Part of a small language model's weights.
Size: width 512, 4 heads of 128, MLP 1344 GeGLU, vocabulary 16384.
Architecture: RMSNorm before each block, no biases in attention or MLP, untied embeddings, normalized queries and keys.
Training: a variant of Adam for these matrices, 4687 steps.
MLP neurons of a small language model. Each row is named by its layer, matrix (gate and up: input weights) and neuron, and shows model dimensions 48-143. Each number is 128 + 24 x the weight over its row's rms, rounded and kept within 0 to 255. Numbers have three digits each. A neuron's up and down rows have the sign that makes its largest values positive.
A block is one neuron, or neurons of one layer that tend to fire together. After each block is what it responds to, as a language model described it from the Wikipedia text at the highest values.

L10.gate24:166138130135171116158139112116130125116165161129069126121110108138108117150123159090134137134157179099121113139130135137122157127134095126112139095145085093187079145130116158156103118096149115164128145138144129155117144078148123146123120085094116080113070135076151100169121095135147114162
L10.up24:155143101166133175117101121159122108120103148180090126124108177129116117101143098096159143126165112150112141134129150104111100125146122069130116091123141129154102112156116109126073102199127110113132149103120136146124103071120157111045119079086129100126137114128084134100112106148085135118
L10.gate54:144127131141121115127130168095098113130137111124106143147122093133102139131156144108093182163125135173129154133149105153119136083127137129135129171148093107130121140120125135144132109110105145121116090118112102107151185117110116150103160155104109131138134172183123114077144087082122107107
L10.up54:106119102139112113141095144102100115109166125102093115114103148167136143132113174130172112131095134154147167127083118113133095147113166101097134127082104154130126147067134155150071117081117096118139137091128169101146138147116125187144118113097099132143127153112132131104124143161150112107
L10.gate271:117131151204092065145118122146118078119127142084094113097156128183082102089077178154131116122126142120109109130124146114136121152119140140117150120117115114165153127126071160124114107118086111154160115114111126153132161120131112132100168143100089159087115122126107127119129107143122142125
L10.up271:123089154130131076076152157162080104095106152121107097087093133100149088107128123132140132149157147136085117119090118072091175098134143167102134101138118135137168120118118131135103141140149106122153087115110141118178090146182112098124179168111101127102103115130123114112122105156141135127
L10.gate337:135116131138125118170123148108126124149162159131080096143104136144163076137130132134150083108175102132140088174111133125142164188154101137122127115149151117140169088143132111117132092126142170148156097127120129117116171110125113164150169124084135121120134131081117133105104162142141143102
L10.up337:134146133143155140127109135114124122121136124143136145151125112125129098164132086109107139159132140137150112119158111113173124098149134142170128118139170129142122109115134137144100132135131151153125133111116097141103129163102117140128152116125127138126143129108105096133095110115069105133
L10.gate351:127111113162188107137148165156098131138124083120098110104099133107115166147141131144180116124139144143127121077098130119123156132144101120111131111140129156136085189143124151084105132161154111153169150146097129123135127128189115094115144157076067165104120115088134108106092090130154100133
L10.up351:112124116136114098112119139094143122135129138141113120112103141127145134153117090147125096098133133100127143112130139199153163111124067155125130157148115099131135140158126127126099156145118119145123094108155131132145147085125106150103154114152070118123129136135166173128128139164105137138
L10.gate576:100131113152139106115176162124086086097141157145151130117074108172134133116125146099130110116172125076084128125120151158084121139091124126128154157120076175110100118108109109114147109135103120142153120095122154156125143084165111144164141117126115122121097104119203157133126104136110140133
L10.up576:169129125137121118107126125135081126143132150158132086098173117135105108113107119109133142094131138146118129140139113096145148129122194114153111142167094139141147080100129145165100099153096111100117121094126136116150145106159095145079112155142123143130117122140121181101160126177123147117
L10.gate916:123140129106158127124111149144089087160127160171102165143155143145094148121093145137097099148160195143132136162145130143118117141123139128125110181129128148158098124140154101167126147094106130146111096109100149170107180119153119120105089104086123123100121136088130161139100127119102160097
L10.up916:123136098121164139148116110137144129115137086125103136109109119148119120162115138131093121170124110130077115130095099151107131141116137128103149106158142135123168156164117088084122144150133119107146178124138104142097144124135123129117128130113145115107143131133166171085104145112137169137
L10.gate1026:124118136133076101148152114126117125130135147135100082112065151118106158113099154123141080124110101149115093142142118157104148149113163123129146144172096091161131126149088173170112106162126112180097148129108147189137132069103143118129111162125091123132162123101175128128142138132110114090
L10.up1026:124064160111127127136114144100148136179112154117074127127067147128153176118077102120138134102146143133134105128068123119140130117157115155144118137144181135136156122149152098155088113120133104134103155124118093129112098103108142128121143163136093145140120142122157157126128135171127089111
The token right after a single capital letter that opens a name: an initial's period (Lawrence R., J.V.) or the next word piece (D-re-xler, R-ent-wertshausen, Br-ent-ford).

L6.gate912:107138137138153106099141131145137128085120149139118114144130107147132080129091163154112154118145124121110085120113167123130087174133100161094131153111144115157127160125116101122137104100106098096170099095102152164103161131142081142081103129081145103169129109135114115132087128137095115152
L6.up912:138096137122145183152122146136129160150130152161117081112143167153152131102080100134097141127132124104125165108147149113109123175135124115162076131153140105101102124162107146133163159137125150069098148124139093097078145136113125138119147106138134147157113110134133131135137145157151156105
Early subword pieces inside rare or foreign words (c-el-estial, g-le-jowe, W-et-askiwin), plus concrete nouns after a or the, such as piece, boat, card.

L8.gate198:106111101159173117094109091102106135079143150105100141136114096139172123154127105130159132161156114101161138074163094109146091139153106093146122148076142073132144099117111149098103131139098080165160122140183156093131142142140151157124132129112093142099114148095164130133123116104151113147
L8.up198:134166106140158095101089105127154132143112135117127105124145134132097160090110111114110137103176172110159128185135175099097136122106140101119114130152129106135116187142123162127098123098107139129115096166114151114121173101166117184122116095133179155156115109157112160118115152123178099103
L8.gate325:153150137119132112139129135113114156083144181130136128099149123170119125113102108116101129077145127076124131101122129170098112098104097149128109130079085081148085156141148174160104090117123120138126131095126107134105124128138121158163135107165164096141153098101143110146163130121173111104
L8.up325:167142101115192187102100135177141117137141122128121085166122133126142089144094104140147129149110108131109119125059136133091158166152108086196156112134174140129114106105141148133120119134149069110127097157130127129118119122103148132114105134172129127134141156096118117097106139127108103086
L8.gate544:131110116143148144130111140145119129142139188156130137099115083160090166081157179104169161103097143155121141135152116181136163153124117148139102156169155114144142128163051160128098139148102119152136132107078160126087138151112085148117148099106111113082120135132141126137107133083128094121
L8.up544:107124101124092089088117106151128152176152124142144139119111138161154130107109164128094138140147137145117164148084128064117125095107133108122122118137120115139145088087128152084153149107176125133125139140086146124132149120123170091143109085129147144139147163135135131132155144084119109136
L8.gate552:154101104149168107123151124087113141162136137137061099095131141155094198123104153135113154140100078159081139119100146133085140146158138141129131145172129095142108167164081114049123119096117147121151122123133127164119114103144103132130150110123120142116127145156111086131125141112131151155
L8.up552:121134107148153091171160134127105128155143078100103109121113164145127137139128133112165096141132127142087119132087132137101097091160158154179128119127103114156183144149140158102146157125120104129125112078085141133108146172115103134118065122123113159119131130131085127114129141118119154106
L8.gate732:146137105107158120100103146146099132157151141115151136138095109142129182102126116144130148138140102134111067125149112119118111106151111122116101077135134116143107163114100125146091105113120117138127128107104123139110121129105153191130160152144138121147111131164068115156130113092129110140
L8.up732:106136102146079149175153127155135095113139138109129105104114141126073143167162132125119094146154139151077148086140150160145124101146096135091155125165160153140127134128112115129128119172141158111115120123088128109127132145107108160122125111153140137169123139134152097104093160146149079109
L8.gate935:130111143138113154155103133145104104154151126142136151100147090146154124148143143168115146157163117095151089155125128148148106098147117145145157122082127147123135158095141111097172100133133127112155110175119128153119150140128134191116102079109134108101142109177116142155145085128096123156
L8.up935:138185091067131155114132123116126149097114121097121145124167149133130140128105145122118086151134139117111127101157124148104116138111166104125111148101122114136117147144149145150137123164123078141093084133152159105145104070081160154156096142139115124128097147138171120134150158131116154112
L8.gate972:152177123099148103136137111119120097111133123126120159112099100156098127174070129133173107192102101136122110128167169172163143102139102126162105107173135087101110155129072173106109076132111100169128102170117118136108181083129137116123146072120114128166131153125106135178093098118132142134
L8.up972:164141159125122138148103150111121114158162159108140116118113133127117120167137099130189036147100123096129109156146121105105146110119072149169085127125134125155131083124120161146066122189106099148161087155126113057102108123098081101140110157118119093134170145117127105121177104143126094097
L8.gate1227:129130141104182088161115114117085160103111151168139093121111151130156143142090094138114111087105116134119085155131119091090099177082189102147125140147145116121111114106127138139144160160149094148150079113112143113141121161119081170131138153095145147137095136103101146150127133124129107153
L8.up1227:125163151094128123120095155131119168107114119116118138143113152080108152154126136116154142088156115107118107138148132142099121137093144115162123119103145090155117145142101175127109158139125110144115107107131110091132083119118093183137184141113140120126106103134136151136134127094124155130
Mostly "of" in "As of [year/date]" status updates, plus "of" linking nouns like Faculty of, Medal of, poet of the.

L10.gate124:126122100170181114119130141143112143118138143137111103116099106128107130127119169135119179144125149166064135116106090152125149135131151121143134148128101106165118103106078157077108127109137144087135072066135114168139145142157167111109151154142061132093095176116135099112162110098157094124
L10.up124:122167153111146072141101129125090141104119126134111110122153117132118150110116113130092077096152116125122165126150129144159166100143090148180106118169172117140154134088122179140081170120130117132117123143139140082139120139107153115108099155137139134144109143108151154179129130109126078106
L10.gate329:103153099149158140153099122148127135131112136105158087155115135119147162109098129117128139132089139064129134111157145160160130116113121138125139123147196154107195126132136094150129139146099115115132129116127144112114147153129146167136139100121125115134113148101165128125102138121156111141
L10.up329:126142141098121128157109107091111114141112122114129123156103172134137060163121173145155124149124170121112125156170103123145141158148123147161170110140157132113101152126129170105118159103114064103114155130085161115108156122076123165108124094128106130153141110143111153135130103123150092132
L10.gate595:168130116097135119069086172158124128098157106150119144092140099139113132140133151123109125096076125141140142084129103167123125112138154166122138133167120085134100094116124140122124096080091118117131150104119146131145110116123124161088132148124144104084152109110110103157140118153177124117
L10.up595:136162104106162106132111152065132150122122094110097126075127124159136156137141148131122117133175121097122175113153147107108139148136099134188111144108091115120131114129103082164152136173153102150145169108141127160136142077122128145124186145149124124134083116116188135125157131143168170090
L10.gate614:102154155144137090144130156104140138088147174123076121056114119103148198116134122116096102146130143099081154105143114155123152108141144178119152147120123105114067097121148144150084137139136156166129134148180114151128140119103121131111168150103142149140094098097156119111176121170141155094
L10.up614:132092127090132131114121129110134111123137129111140197105077116117106143146120142182109134123117130122120135101110116129165107131133148174134114147130105179084110088152132146191134119130154095110119117158091105123131119126135146091117111143172117140135120126169148080119102100169173133135
L10.gate786:157131135143125162151108109134120153130096113138135131117130092115122099129091124146096127158130119168095127117149123137145069102143073109176143132134176111151148125118106133144173161142106115168117125143081076091109129126151103158099121087119144136061097173137131148110127075089145107140
L10.up786:139105169141112068134146105137124100133103133153151133154123117106139187124122125125135162170111117137136105163137137086111095122124142137155148171126107084132155106124117173151128130137141143117119114109100140169138122099109133133139118159116141093109142117166153112130136119113128157157
L10.gate1027:113092094153112124121100116127110135141124115093135125127140136108101163139132139119110072150110154147158116103152086126164088104137061119101144095137081121124094128150140150119125134148122165126138106073074138058155134175118119154086131169144119139102112140139127093122150112152080130164
L10.up1027:180115106143135109109148148132150132140094089105145109134143174144130125164100117154107140114074076114115095118126172152122140144115157084130165165113141108151127173099115094132159115150156148134120100123115145105118133126120074083118138074109111105140133110145158096104128115110135104133
L10.gate1099:139128167148120085115148157119141155114103119148126149134147155124139118130147157131130127111086155126136113149106088114124142156131158146068109138133105089141079137117100166129125110091104116162124148089074112130127104126111124135141116084125108137102138154157137102179156084145169139143
L10.up1099:154196105139147105105105136174150126117106119176096110127101137119116097136125137126139139132192110115108131144108087089113162133117116133135177178104110137132105115128108123157120186134106137125174131113161141122131134105155107136124156122134105077121137115133165137121140141132130104119
L10.gate1325:141107104101162092138115131115130156115133138202141081114155123114133163110135156127089120111120123107092149124137101129153133117156141143139144165137134104155189099124132146147154142107142146127135107096105154136098144151105109131140139123133127086084075153168167116139196125125103101126
L10.up1325:140097067097150098101135141127122121095106140160104117086086107121147138137210093205109130090180170148131123099125134135129151089132132183127109078129192085132098082129119104103099116126197120107132134146105178169111104129172130117145162140104112138173143147131128145118137177106137122116
The word "of" after a critic's name, linking reviewer to publication in reception sections, e.g. "Jodi Walker of Entertainment Weekly"; weaker on other "of"/"from" after nouns.

L6.gate62:124124151112209096171140118151142121164157112104113115140132165121118117138112126119164130138131134094129171136164125116114120090153111144125146093138146132154104119156109129149187142142109114133191093103118120127103142097137109096125130148122067144145138137120120112134124110158089119139
L6.up62:159119167143149147136145128110100100086125143142089137116137135137154133125102094125114176170149132083153134130155130130123149104105124165125118126140098148109076180110153158126094110091099114141085129112148141145150144110068110152156063119100158174137141145153129090148161137115119141146
Connectors and word pieces inside multi-word proper names and titles, mostly "of" as in Medal of Honor, Faculty of Arts, Women's doubles.

L8.gate27:131113093109172084137111124099113153097118082145083104135109135200102107168128169148136150115126121136116144132161129142121136116094131153117137104122161166118121108137119154131164099123144098131153106114134149129143173119129107094114176134114120152165123145109150099133119138110092136111
L8.up27:122142099149083101120164125134155109158100125121120132118120127148094126097107123133119161136152132148090156153149129127130119146118121180141131141163168131132146141143123110131142113127095191150115116128121133148163132134123065131136122075152089103158110119131132121116107145122167116129
L8.gate114:094153116132147105130083160129114099156144090153120129113139107125109140153109134139143140128142123126120122157133107150130107157072162159084120119124133151140100143151113109163112135149081106130139117142074146126159151166167069123105166076143111128158118157129110127166137125138150137130
L8.up114:104140113135157104086118152082126098130153123182113095166128161143134087121161165131142123126154103117142109158111136126098144140104134143126066156176125121148088140172124106150101126126145104134165124139162123149155115120165140073128122096140145119186169079092092136143150106118108146091
L8.gate471:116099120136089092130149175160135109156138125120130105147123102129152138145148149120117107115099138157073123088099160178144102118128126135169131087134108138110124151115108138139144083120105128141172074128120126127153107153132139126116166140077099167127116114133150126101100084126158076093
L8.up471:141116142124115129119107152142086158140072118162116109130128125109089148119131147154091134122108079125165112159121130148118154139164110062128072117148146130183140155122102148156137118173121145123136115082079133104101123128124114109145116125090110127088132129164095128127124134158068129113
L8.gate610:167136170144138097114106153188121133129143135150107139143131118123111118110117105149142141094092127122121154126129115092108125132098126158165132136145129145125163117164087150136113158142119126126135137138132115125163168161167091159148174140121122096136114117146169148097166111131077157142
L8.up610:142088139118098112144146102129122114087110130117142102129109131097129129106130115138128175149152088098088099138149145109134134148146153138101091169132151129150127159073137123142178122133149106157139120158119143180107126122142132156142144132140128162164167193121128168144125128101123165117
L8.gate696:157129111107142095135107152120106145121141104107118075149120081154070142171126153142138091139133121155087096122153147114105160114100147157163115118078120109167134122119136125178131103120132160125173107125099121145136124103144074091109146126134085095104140158155155109087109112114087119096
L8.up696:096115118115119089106118133143119153148183103167130167112153156125126147111124130123138126101118132105135115115132125105170127140148141169158158165109135158115109183162124149130132112165153147127147138113139142116134093141179095140107150132141134145168142146119134149149146132121135142127
L8.gate815:110184160128119063114142152112138139149137132129128107090097078167125132116114180119150126139105136124111122164126130141130151118100122092135149133148096090083145129166109144160119122129160162120131135145111082164099120123134091114135161161148108137100154119130093132148130140136112093140
L8.up815:166135144152138147104154083139157084142140115137191097095091161153154147127090145159103143139158122111111079102139168118125146125129123127132135087118150131153119105091123122135149117164130114156144146118122151155103145099150164118135109129124109125106164143145125155114166134143135138102
L8.gate1127:167110140130178160139115126107091137092106134114164113119102134130112126167134143123138133113135141131123093155161143149092075144145107155122121106153149143177084120116126115111126124105146122107108068113133156150124166137136113122163173130120141126138156158112073177148112122135123165153
L8.up1127:098101139149149126113142101103115137137119138154124120118142100096096163105140106124095139103127120115127143117104137114133126131123124098136108063159115110129138136151134094139093165114137147114097090175101151151131091182133133124154150123128140115151150141108106146145131126143119134107
L8.gate1338:156149073123135114135130107120160136122150093141087077145094089146077123106101138110134146119127095105074111194134149148116106132125132102101097150090130119157122140145083148142135147091109110171132072150164146136127124123117088141117121117113108146126100156142157130127138167099134153112
L8.up1338:151125121113130096113120131149163156119109099125087091139165091122099088120101148144120130136144134109147125165135172131150152153117119139134112129134102128132117132159140138144139124091108116081106109133171132152093116118108144098088174141109117115147104112123174148116145175148129180097
Fires on the word piece right after a split-off initial consonant or cluster, as in sp-y, pl-an, sl-ab, gl-oss, and D'/d' in names.